python train.py --n_head=6 --norm="layernorm" --norm_eps=1e-05 --lr=0.000921 --decay_fraction=0.627 --dataset="wikipedia_en"
MLP neurons of a small language model. Each row is named by its layer, matrix (up: input weights) and neuron, and shows model dimensions 128-255. Each number is 500 + 40 x the weight over its row's rms, rounded and kept within 0 to 999. Numbers have three digits each.
A block is one neuron, or neurons of one layer that tend to fire together. After each block is what it responds to, as a language model described it from the Wikipedia text at the highest values.

L11.up1524:526548496519514448510447512553495436512486533472485519539453577509516524469545513448422481539498442490554546467546438434468465509515514542519438535573424542505559579458469522501490568465497503465482422523432563492529504532484538491486487470498510451517467462486485471452475557487455395529502491531500484493432531469448510466543558556468420448513496535533541506509498489495559589539425
Responds to: Cell separators, digits and parentheses inside statistics tables and results lists, such as | between vote counts, 29.2, or (pen.).

L10.up158:446539526507438513519454504515467517539413471480492508552532487544452533487484636504472479515498482510592522520596564434516490476496446513531453544499487554523512583471426480531455475449497558465460484547461431518496499516547507501510517528485481521493555535432508574498435500494498439493512503514515428561466551495550470487463477503493412453445382521535470488542490492507533479575478
L10.up253:495544565558490527521464510521526581502479517523520503514515513540517520464473462484454532580487488553423432481509518456466482510519447447437489487518518604496433544440549535489506467448514488426499516496509504529511516493549520556499583398467560470522494536505512539516482455450508521496526413506524367531562492552498468495517533473594467480482393483509488459498519520490533457530522
L10.up300:447478540532469491479481545515524467399474511497479477532535459482503508488495479476482535420548488508453484526482579496501546505447529469496569475518582589524402493499604440484449511562469447484453471485520476407453553589516471508493545457467500464464528495443502555537518538478499486462557476477467519526474498533503492471459469501493415471513398462500477469451487533460501415499474
L10.up691:503576463537469455539458565487468495464507493498489535498446509513513531495463501520482502501523495469530513517532530466523569528512500580574524520521473507500453532425529474524448473462489512471540517534457515483508528558493476527482488421479493482475533484548466486481568505461501489581527528466473504506515504540527542455499494532578517446458418444551576495576519507466525512485467
L10.up915:498576577528545465530405557487477479469516407524483517535463506535556448490486483443498552535537476481527486529433501465487567550529465533516452483538487525459432503421564480542482481451535518445472507466589505472555534483522545459524529489489526520561521518447474508536509511462511480486499483451506569513549514515477432467530543582471472451493544564517501514495465481459491465533478
L10.up1164:492534501580508431559458524504476526522482524523519532567417517547553590494479472538471556532542510564499505497503561486518471534532526535458518536506510573464479541400554421515572526474540532436477420542497432433456549499552540483509500491524547368502533553503543564522488482457438512439507499483447486515539572519464486458452489549499449493454478554440490529463443432525551457587488
L10.up1498:523453546515447515558418507569550471503511495587534534489500546524473527502424535542515508542534461445525472520456458505561497507497489533513491517538501546460479544526530493536490487447534447411505455495464554456500509584554518508514526507550561417521496515511503522510477534444494464510536498490521475586569471497500443447489514535505465503495441526485515531558495563506505483516477
L10.up1509:557533534538470566514440445505456516495449444522460495487528518507475492471560541506531543534539457500513566524562481446533465598523481492470482452560489512540464609531491434562461467527487431479456503453504445508474538456505473481479482485542457518565509460467465486484515581446504460522505530461506511557530465524503480424537525523537477447458487552521453533568453501416484538529456
Responds to: Final pieces of adjectives or modifiers right before a plural head noun, especially after quantifiers, e.g. several recre-ational facilities, mutually intellig-ible dialects, five home runs.

L3.up4:447494535495459442549525499508568431530448510595537503480549546459499521427505533484469522515464547495584494444543444532495457463489457496509527502497500548455506547449532549505561465556609482560464498441522495432507450522518456480567490489477482492490504613539512467516501452526478447513465509462431489583555628508501497491483529475486444471487454534511489571439472539565542450567455
L3.up11:477546546581510474464516518439467429515490519568507517446517495465488491450556504532455468566519486515442471440556448487503570541400488453478482448497417549440529494569487509500537502546474470489519435484550490502482496517527464525479536477533470527474508521452508480468542553481504518505493440432446456527554471496510485477554467508427511482514580500480535550578502549548498480574518
L3.up637:478471553462546514505518539479521413445439523456483476406536442505508512475526546495552489492536542523500488401491493455468608529454455542481489434498507529451533493487501524476569494439564493583384460494463550446500522505488530485558522565467434585477515554475469536471487491502515417545512479503478487521491582530498548510575572477490449513535513525475443551489464466523571460531426
L3.up788:454512443475504482566467561523535472505481541508538469526481488536529518444524566509441518605562558522475490487554424544454538437462444553516505485485446527485497465480484499461504507557504521454561457469561476419468512526498538526487561460544436447483501568529513578526478501482530501453472492455510497602577481527535485518502496533398501531550543581501518516565475486505540484516537
L3.up1199:479521552474525484527524517509578465541457537504538576478525508483500531398522565501469503568540597517517466339497480514504477454485485495462499481487394523471539561499477505544536500532524505490466452519575484443487491467520472444462549487509470562493519544532512502517448499486541489546547480514453535527576496495518559523494510537412483520511511561535518538492467503534528515532535
L3.up1344:424492489602545513529414474507550393486491493501472499555434532526541479486467516437531486556544578551558526394526534521486488492489528426467507434575424531472482512499518520452547481557558480411463480481497503501498489493543472477534481529493485505475485528501487500477522544462483479478425456451472505547500485462568476505468520503503445509521496428562533494462449511487517520494444
L3.up1347:535505476493491514517557572557553558595450490479500510490480459579558530483498496549527505418442506455558494526548465502479445582468473526521489501481540503446532497560491512469523476574558540453462443501441464482493476505405544510516571531527528507495489523554512492487444463511476494505521515361541507506498564510522489471511501473426469425527467516511538484483531524553510460446451
L3.up1503:430494485489532502515537499538532412531451522550565572553460473585435526400479526430529514626482479580486504362515477478514576467472461558456549436492502507485520482506435521489527474581589563518509420452497495452492513546478506459486572463502506490514554591543517562517542511486479504508530428512521518514527542517452589492523469492458489487565529470495502568473470471547518523512465
Responds to: Ordinal words marking round, place or rank in sports and election text, e.g. third qualifying, sixth place, 26th; also table separators and list dashes.

L10.up36:473461467510509567442420515551442516492544444401473503479446539497512474485530511513494462485496461545529494562415480470516424500499502534550471604522482521590489443532426547473431508452502542457484537497518552510520551491508483541521509611489457454494421499502446510498491473516474409479467499457453460488490549509445385528519460515455482549495466433542469464446481518479558474547552
L10.up137:553478447561495477484545482478484478539479499443443460570467403591540536498462590519508486522509510480518518493481473452505484532484504542463481490567481525447522519465452527495455489461490485513514558513497520461498415479518564446528466480487478471569468501461514422512473425502482549477474515437519523436473493515480513500555406467485477517560488533586534505540541531508504511474524
L10.up272:447475455501560567536457521490469504515526517479483503496532469516562511492503549534531483563502519508482498369466447452441517532516458497536504488561567501545452481487495518550471531520513557476568461494548473519451493531485534529543582542589518480523548489498496453472521503496502467478553466449508459543509535562452441544478518511489475542429534478513390453550449483472549517420548
L10.up291:498524527533503503465538491500477519539556452391554426476456479496571521475444546500475482471487499549510503476448449494484523451475456460593490485475538518572496539550499451555515518466494503492509563478489576482468484521474518514554425493461561459507472454517477431474435488535526520542506553451471522474569535518475477500490461476486507505527492522481507512498430463489502456488479
L10.up358:540464471487418528466535472516535458607442486476462486513496475532468542552496459502549517459405433539523445520486526508525471478492525469526539510536545502474424473478466528546527479519505530518511509454459512433490467534461480502522494517526463517515511517491436496422567449532466528477495536486526562559496563436449535505485417511524389522540531495515527577442520491491468491585479
L10.up484:534505490477523465463389535524448456506498489452513481581449495500547504506482487463543428483474513549490532451441504513480481439571516513559515493483508536476456479502527585493497489494445536477469466495492566557495477437497470481539477559527534433509504508528481488540531469505394524397477488455512487508376446527460487448508513578474440446505466487563493502515503490500544443488496
L10.up687:493479467487533478511504494466471478417588432446496525526549488505503493484446518460563495524509489591444433516444508486543491567471439478492523509494537504517490488466540580459494503477525498421513501496474505499541558480405553490568471576523461533492510455552456455468495524478458451557463473439476514546516590491457478472495530483466527505439470469528502459472449511562504494467520
L10.up840:492441448488520509455495515558371542451530501559547458464490508523553463501540412507465553490501463474492514457455500451493535507512532464502533527523557512460486448471456560536510485427510531510457526502551544484494523505524498398505499636572491529493468464504480495435565507513515463559509497431561588455514474491506513473502509521474493535477538505496494534523465492513567478435531
Responds to: First word-piece of a longer word split into pieces, usually a Latin prefix such as de-, re-, ex-, as in de|fault, de|ficit, re|published.

L11.up1190:436515502450505473521458509505538481523457473530488543561513541514575508462465496476576551551484454461554484469455538494547513583514498437551531510523510513555388568462533530474519505525492512440554401531496464402541499573512486535528449519549488456537474583514514532505533559440514477398462477465561511530530507522501462482491454441497477481493552479465492447512470547486484517506517
Responds to: Final token of an adjective just before the noun it modifies, often a suffix piece like -ous, -less, -able (virtuous man, perilous mission, same plant).

L3.up22:535459512477502545506517516558513449469486484551445540528461478522497500483492475517492461488456451519469496506489449501461465472471499512520491584461450493473515500547515504455516499554505478540491488414523439468478552547471483550532501573438548457500525542508504511507539568481443439527542569437479459526531520480556494462470544512470491446459442517458477457385471488514451522517506
L3.up175:483425459439484475535549517465529421537440554482497517446474430529500572511492493473504495516458448468515499481535513434530440508416478509477436533491433500479510614507461448509553445500620545471488463454456464522535482524492547432494478484485538514577496562521493516507498488520480447530458541461439542474502578532459372454508564528435449429534509538501538485564491495555490469481524
L3.up215:499492474534575485482501487513508444559509470481464474546500413561544502521486474457502519447529544540489537521455391473526502578449505523473474535517527518513472498534486461495585502585529538560505493473500536526490501509427559431488540545530418428482481488536476520485451510464514445520434488475508545526462520510486473499557504469462555413539512420512438497546513616510468528431516
L3.up243:555462565487461518507518504549499485513473496600523521472523466489565545536473519511549516488488522499409494489496411420488516582454523459546455528494516516526521528537499486455480513474583479535459516460468509422520417586498447538485485487551525533500582516459477520540484506502475436502537424454492552488496552453471525479491561523446425460447462587458490465469482552549543536424507
L3.up304:465457487554455482487587561550433463442458542566462513526482477544508525506458513492511489537473463467456429542468477454495513539433500485498519517451494516461529519531497486427490483452597568445491433502562496463468540522406487487500542565486554502472579497501520523524461541448372472514485456446529514508482503558513497446433572524426455518536495546475418475458554484560513460485491
L3.up703:422470489465504477432528509484419414520524571504513441527560565495476560472507497463468557519460434489491519518508449475533467517485457470479495515517496568545520553467486455496578462540582528539561493478475501548515482533493505495464454483437548515552470537541467477524500571479431423546553470525431472475482585539513465439485562494502481467525437510473503532456540530530479429501561
L3.up973:567510507479484520492483501567518429520492534527458593555424496509473576515452511484492488500470464476531460480398475541512522478446612455541494545505430514566478538497522457488510519515479533496451459508518526388506505515448509523436517488490510413520524501509472516503535527474448366496506554403479518548492467488433448514449470478510504516457459443469415495470542475496517546520493
L3.up1095:420513445494460508470496468580447400572498493497457567606521503555539582521446479476491502462448493528576494478417445490498485557451420560525487571482428548487488528486494476485580469510546556493556434475427587495518480478436491549449503484522535449503526542546495478522437554486429462518450480451505540496476538534471453532537574479421509416500514504492491538501514604512500517469523
Responds to: Line-initial tokens in infobox lists and tables (table-row pipes, dashes, field names like Postal, Crystal), plus mid-name words such as Association, Institute, States.

L11.up322:502411425483522479541550512497522519519558490426478426467457497562505585462518494486549468481440463508579519526508455461433463500473487485448507533484457500516490469469529523494573512477526533533563541521492543547483528508383488484480602496505466474522495461513511495490441536469493391553500513496485534488502554522463522565461506500437496541574511508546470495515438484555467469450432
Responds to: Short opening pieces that could stand alone or begin a longer word, like as (asleep, or standalone as), A (Alistair, Aisha), de (deficit, Fin-de-Siècle), pro.

L3.up60:512457568457481482473505558520505469520503443548441545565509513557494501490550500471477587498485439527504490507478458439511579559512482463505487483501576570542520495528562430552536507577491480508505473393447458430485576591446491527511493523536548520520541503510493497491493471490430483495511535499505557533445499503501490459401550545477502481532466491504469487512544618530515478436461
L3.up544:432561487505491445482449547558534437541560463422547476605509530528552456435486535478508555473502457526559398465489471530506530432528484435599534451509481526481432468495493498506523499482482460476478472530514489481460561536544507463528511492502476440463604469565499524550482457480486558484440475520464481459455518494449461457478511460551430521575497496557493496508480553487512447413475
L3.up725:545544533486534463556498505625488490543470424482440526517504550500504447423473528475510569523523547481505423436529451548442569467463477456575533456488473552551466549511508439480473484518570452502498502506599502397513531514525549527537555476498509463451534519553465557529485497468497406459434449480466495511507500524483445459477482490525428523530496469557513543466554551500528421559487
L3.up996:503520541500562447391456506591536504557502490536448506498412513535536450508509473506506499502488463505602481478438430404502532526499536464538509557509501549531359525449575468526582487437478462463550524429518535529438545459500550460492448456482498495505610516484498548509452536500467472472498616417459533499445502484396456495477543516494439465553495483514445505509491551478557540436490
L3.up1004:452518540557534512451446483525554505557464487442561485591459483561522509481525478545502515510506561560526497374473455532472529538514508409481497490505542540514474457445475526491503482519493461456561465500467587481512469522531491533464514531505525453525531472480531514513508454514483457410509469426481539497438480502532484485570444528496467481490541540567514537565525543497481530460487
L3.up1069:437512529444504488453432499543477558542544467511484473568508511516530496494519490465496532519506465498520434486471490460508551444584504487529513501478437551526450475491431534623496508465469490474429479476569540478475516457526520552509495464522503463591544537458500480526487535487499442515497413441458485449473474514442435522471441511489500477492543456541481499541515540524509478444515
L3.up1189:477525565538559466540463534546435546532537456497476475459463542526521436511435542483546443503499518540458456480513463458506504575515516557545501590502486527487362487475452524529521503432466469431487490505571452434437526529434488517545528489535497496498543449507516532510462500482437491418387553426474526472536463476536490459480451536463475494514508462489477589559483505528489414503510
L3.up1490:538523569535464490514521559463581504485543559542445481448497507491553434495435508470444541511515432523506504469451402453423479534518498486534485546475485552548482558488540464451465471571514558445517523492561508444538576519495572484490480475490521487527525487422492549520484531472487511507434562443412450485485462531504483477542516513433523471498495500477579478545521531568451494508476
Responds to: Adjectives just before a noun, mostly variety or quantity words like other, several, various, different, multiple, plus region or nationality ones like British, Southern.

L10.up236:507523544558513500489468455520522514498494413491545454500410448528494497474483525421511561525372475536572468551475508514415431566552519525480552594581439501476492468443474533536540521499451551559491436454509522539510525492487472457479448446521482525504498469522501441431459554499501414463481453462440475503513508505515458559466488451470504485424487500512459496438531496558541521517469
L10.up491:547518404536518467496424521478558432485406601488494483529483512528497552442486486481499484531501449562451497517512455389514510537505492485496501583533508500533478528467435539530503454516508489430506493498487498469558428542555495418461457503480546474599495575508498542498532491499498463504512477446513521540505515502474543473500512520495384454432568498466450519520484483492502530447491
L10.up531:519448490543528515493520543529504451571445532512524496451519485509529494474529490440472513479513463530444558451540433459471538507444529453488472507587462516484549520445500534479550411442486509481537516529519520468492536480473514502422471484586514447591530406527448497472460604458475481537483504567526454475504537558489544514504574515489469537493520479571568477469517429531530560515513
L10.up540:516531468476565515531473491541533523497486512547433397536472402485572520516502512498494529435486464521568451559514527456490415502529474515463458579543443543521526526435527508559550511540432498504433480570511472498546457490530484424424467532514517608521498519505498526494472549440498444464440468506466523590468443493417450511517513485446491496487481472512476496535477458550520471495484
L10.up590:463455518513508426491468505496477501533476479506507520458535514499487504412535508466441500481443532492576522492489451461537508576541542511561529443516538497513519507488522561580454534535480424515456509483511456483535435519543534396505455538471480516555540561499446411444518530477536463547418499493498535538495497493480515470522480524483455475457545449532407511547481461552494465474558
L10.up944:462526486506524495462469505522473522515444519554462478521465467464464524478506525347495471555467513563559460473555455511462453496493483575522456469521455498505507492464553503554498470509533454492470492442534504492464503495487514485538466551503459489507553595526475474479466558449522505466484487526491573465526458474564563474430519501458411445456512474487509524455475515458511564578439
L10.up1031:478556469501511474524491500553572565531485494495429480472483495487539497432495537457497485514496506545479434463527516499478499471436516526522522580508520516471489586512495542402514468530453580491509487512566531511529452474438516555519429428482477514461514590619486536478475485449511485495467501483462437515504512475482483495515522514433484499455505476517604528431476515571518510495547
L10.up1285:505514522538500457568514548525482513567469508492506482420477410525505583455488536451530545492423429496557490531492496487501529503495537512510547505587546498448459528448507596544566465511544470464529551439542480580521470493459545452529571553478499453478517530573478434474471519502491525481544477490441490548491441510502443517535526500410446485563502471463570461439454508457557486490479
Responds to: The first digit or piece of a number or table cell value, often in wiki tables or statistics, e.g. 8 in 8.3%, 16 in 16.28, 4 in 4:03.33.

L10.up340:532438481510455458527480607498602486508528478461485547595455507523525503478441476494510569531521470517534475544503555448460450447464497511521487499540451624513488510471522463529549471496479569432477453518475492470446495528495544520538490510498512449562509504556478553548470466493471474448460481470431456505483540562484494511529493530485440518441496481535532464528543574538478426464515
L10.up490:501514511507592541546475499490551558468552514443511539473573542475536521458491487462473486491539497548479500438510452409531510529500491458530496562567503598513467497465581551525468521507442507473490538538552550539515442491450525527488445539523463450540603464500454498465504513475489457503473479544468466559463458514479501528510516524447394455455532543492474466407468543585566525514473
L10.up686:570499499472481550493536504531541504449471454571522490479508564476539488513513459522506459570510472475509498460471533539551471485504509516564444513542424513466434505513568483517506491533489515471486499535557439454474481491467562521520486458485478465547521470524496598517533460456459518474493401531439506503448541570511578489509523471420448452497456503520515510468503605552454505501511
L10.up706:477444529513578572476462492560448499501539523464592456461497506503592486499418538474544531493503463561559399443453444456490476450504454498541507482533534535497439467455486541533506477543528511479577522510486473519520479460448565483536511549498499519471552423539478539448527494483513449459450477499557524458463554495535515525484480524448482509521508497599477495510443566557479487476590
L10.up771:515462488482443521510459551476500530540517529477507439558527489544456512549498456477487464497517512530566520496509479460560499431500442477454540471441496606509478514512574540520512498521518510438520476492605502468492458518524533464514526547464513517524538460486521506491532534491492470488524453521478523520411512512475481494512470517483530533452498439514519505479520497541485442456510
L10.up978:497547445472478495489531525514473477469555548579501463475502526494434600484490528485504478562466459496531479506417557476520484484476485522516532482487468551522415542455556502465472487481529558480458564497496536463486541556474438543557553459491461422433538450444498544510506547456480516451515476474483473427487480536485523479441421490476517437527441428492433508528520547525501497514514
L10.up1337:498483526493524483583557508441559488547526545505538466525534504530584563467496504497488556492519573575476493479398525551505522485488526468512536531521525540449447505417514544535481473504514541463539490503478480493553480550524528499516504502447529512573487494515527507529522421538489509423437416534500441456464542588453417534466420561487475495511500517501539462492567597581537441495545
L10.up1463:501426543487487528544423529479576520467429544428530532479512507533540484457492566498497533501475484545556365513439531447430497426501518484509470519535409527523420496511516477497496508482489506481499517518431510496518465464549567549563551506463527515569520487531468520534509478484472454424428484501501451526519492493467489532502406500451486494491554524533516533438499594567500421446534
Responds to: The final token of a noun or adjective completing a phrase after "the/a/an", usually a predicate, awaiting "of", "for" or "in": daughter, member, capital, venue.

L3.up73:454454454419478452455508517555465529510474488477456478458525451536537489529535481505510579470454537534510536491497444470484488465514451536529479401494447528489492454557485525523507496463486551551577469466518547509474544499470530500503508525498453412531492504463470438506443439501531559440457535413523452455572518500461519457547421495479519494569507463553506530512535498485551461486526
L3.up240:514464539491527477521480544517470562578509414571510549536505456565475471476508458465481550511502560504536490557516491507529526528514486447493530433490516533550486415474542486519516508524426467498574502484556526489504559545500529472465534466461440453526585443535478479519499504512527519527467527523510495501554496540451482546526484486517508542522507533563452563478512480512460445476487
L3.up263:504480556468544489463451460552555505433517497501447543543548488525451498508455479545512528513482469528550426502448456473471558447467483481544517504482413528541530495463543518527494537554517500441510497487479511472434537525561541453445496494513503429509539454502525572503486461497531465521538558497410518531429483486417491499495456520495539486564522575505532471507472544497455587506462
L3.up827:506498530475478552518464517480570602500493442511542526537486453518504564516522472562487549531449555501569476502466480540473482481489527526480518526499548542491498531480512565550480517445432489524477467523522503474510463519521522532528516502492522494546494509454510469450473436510523500394573575437441454489479482499485457509568431517517502529463442542511580458437466547538446443568515
L3.up840:403468484486486503506564630525491528536492496442512448496536545542462561542536460471502530549399526522544486510508517529509480524474480538452477480478550560409498495555592516568547483491506520502514487500459535474533528418479500489494487521533505536482549506435524510503481449514485492427550495341509507466500529531462439469535441487446471432544494480493553509498497543542535452546493
L3.up1396:535496547446464480484459466515458547588500497546545455500549499538472473486513499420495556517484513541518529518576484409508448484488474561486491439485523533524454506501476477556520494563424498576506485369505515503468433499461486509523504448473528488499568542462498536511424438544515449420526506470515485507507573499475543520576511515509474420523465526499558567450473523496465451498476
L3.up1493:417457461473484475461491576522499408557490482482535572503486429551474507471422507491502518477443456544518436490518462431550446463439467470547501473500487516533490519485527514531514453521540523532512529497450552493540504533480501497535546548470569449574545518445476541509444499525524503450509432472490512466549626552462435439537523555500444461594494475447516540463474536545514525562508
L3.up1516:466510482452491490529520546463485493575559515534566518482493449524545594499485525438547507448391463546450485468526491442496392472515423490529477518491502503522448532474463479483581495536482511523471487426460528442512452544514491418566588524512487494476533562534498476444508422534468491484499499458511491487515589498468456482554482495451498393537474476465531588546463521517479466477549
Responds to: The word born opening a parenthetical after a person's name in biographies and name lists, e.g. "Jody Wright (born 1981)"; more weakly, year-range dashes and career verbs such as signed, recruited, served.

L11.up292:527468526461499473452474508481530502410471507499519461538547508512451507471506521471504474451443457537490439515428434453537514440506489554541564605553505515500461542462460494557482483507533436451609470501503514481440500485526541501492480492410531480575528517493522526495497443500451505418465459482484505577433528556489457515500453493501507481599556499471560550487526602536445433522518
Responds to: Opens the role or category noun phrase after "as" or a copular verb, mostly determiners like the, a, their, as in "used as the main", "worked as a consultant".

L10.up46:452490537539550489456532553505533542570506464490531508513604568517553523409533571520569526530481409495433520430497534512429453451449463475490454476459419497451496456495509531397519465456523457510542456499518522523493522504523493446520505452552503468522563481567460543561485496452465479562521433556510511505521544470507568473514461511515514446561465575492437538461439453574522510521479
L10.up256:432532465501517533510442552478512442488483499525510565474486523477456459479533584485542543497484474477476425501510515538505547455493537447537506512505519514526525553521499503507537526479534526478466409455470503454519472539508488514610516507551468481459534536523452551464506461449474429432458505478519501490457525455460446480563499500499509495593501458485483483569501526527510536409565
L10.up304:470477538487518480544444575466461574555506509536518530502468441505578486457461538418574484541464487474486532455459519532468427494443496504488573571525487502521459493494490517459548506472490481465469520466510484541481514473441449508558513555557506470477588529476491493511490494479454483485514424512557463498520509480473495499488508530466464499541433408544459489500520442517519503499539
L10.up425:457518599545567466556458516563506514534487416519494519491429449573491477457520497517542527419449479523499417494512519565442476472482549455484526507488477518508530523535488463440525477485559489477506494476453524488510544499470540478533597430527532494483541530519458484462524527487450527503525465501443539519469475498427462461600484528490494544564468563477496436479500559558471407480523
L10.up532:477509483463528516449490488514519494499406452492474481543498518520487569564554456511508538548512382507537491469461543453517493483481499398493461498525544533497535471525449422486531467502632471455521507521509474501518507505510503487498536507515515489571478504526442492489554519478475499541461398490516568477457467506493486496559550511520489485559601550476493501487500454507464533566494
L10.up672:547476513522552547559565517482461517464540478522500546432529440519541530478514493455566459513519455485555513454460580571360486474446610413501436466453495522464516456493498466510479478468512456537555517423487580513484507520484582482507571476512431520512483470490465484533526515513526541527501505539504499504559498525476524479531456522486508515536461522581499452472485557502533494534495
L10.up778:497509568481513528582408542505441526541463514521533521528513432568536481479443548482531533448485436462441485507535499529495440565435516447473520496479551513460514469526503395473561453543509436450463498508517468479458532493464470538538504522500515516499489565516520567523417527423373459517525511478465552596490529520490518499472536509515404543500482489471492496474477504565489480479554
L10.up1520:488500532520536529512460523497468506504484535395495540529528419543494497510501495498483511503513461457465468524515549523420415547529510439498400475476464517488516454499446437459496420501529422480528470473521545512541489399532529493493506536567444559507602468527457528493528480494490531509445432490499554547504479509467504493527494520532444483524461545551449500455500470575514531544482
Responds to: Word pieces and internal punctuation partway through rare names, acronyms or codes, mostly in lists and tables: Grec|o, B.Sc|.|PA, Futurumshop.nl|–|Zannata.

L3.up448:499516472371544521434469476509556478567528504486510519541505454514529519433480484519500476488469470500570490457542494520480538438528463476556491548473470491560464466515518517655529479478528493447526490446470595550480539474454551393482472443473530463543494437550434519486448505516501525505561525515498472417495494525454549521460539482496475517509543521517523511599518488455478487493532
L3.up515:491498425563471529408491567514461441461511477467468486525509381561546549492470440490511490398486462496480529516501486520553478538467520461501519515523508512538558442545507491526485470477503482534544521467451548522510547510431528518501385548495462549518472429500417447424427522484465542591541504509488531467427514522553447490468507460503484512465511469566586478602523514522546517516560
L3.up672:513436497503455496503507556524458476489601431453535546522440527571526468453514558494504447522522562502478521479524430486495531564520528512464467513477566496491485445540437464530540534501452525504492500484501536507471562519474593437480468549490483481457453469575489500534473489475445488542529467395494485528520498507564427447493533515437458484503477418574489554495540548610465472483496
L3.up754:469536463467514526492505451558497546497428450465526536485483509513445529452488464503479480492452450478526539570584516502530431386521498499550480515482473504466485458554484482521498510557569485489440429485487486541452423489435497478495524541508522512559480530535493550490472570487553456463514554548508497469472498518471553503409490484523485537499504501529458484493448471529448553502474
L3.up1229:488476439517613565498521490503458463481523469496501512473495454526522520520460533433511536447465472520507451555463521551516511555467524472493489547488558495534462448481524514528512488528496501529488537472496506509503503522447542485523485560538441582472482474581462448454568567438463506544433524534528602545460465494483517492504474502525505464476508464517449485553473486453468501530526
L3.up1357:458488470479519476412482522489388476487523436417493463459493445545493487453439504535548524488453567460523488545463515446533521530556539555553507522522558481483455438539434523599485475454506504447457462529478527547473493510380514482585436579455506570488503441534492469474455525486526480461526563506490491456512503524448498509396480530495458495548492499537492517560467507555499467501472
L3.up1431:474403439505553500475504459499496447489556544477538516556504484548504558485482532439495491469460550502518564494470525492571502551487512469456518576512529498467455464516526557516449484519511516470557449426447513503435578509508535448487481593483452526477506455551503435465528582483476521493482512425497520487488465510478482491501539519536480458511534455597453479484523479509539565482577
L3.up1514:478517421462576496454519560496482485569570461522538493443480477544538536395521559510482517548434463490515503433497489475509452457521515582507525531501534491567464463544506540599506501471458516437499407498509495536514590447458533456479476588437451430480472418542490482454513563486500529436518527478501418455495457530480528506538473485505538462501508456520542531556495483490470489526494
Responds to: Short word-piece fragments inside oddly split words, above all "se" (seamen, unseated, Primrose, Seamus), plus name pieces like Che, Györ.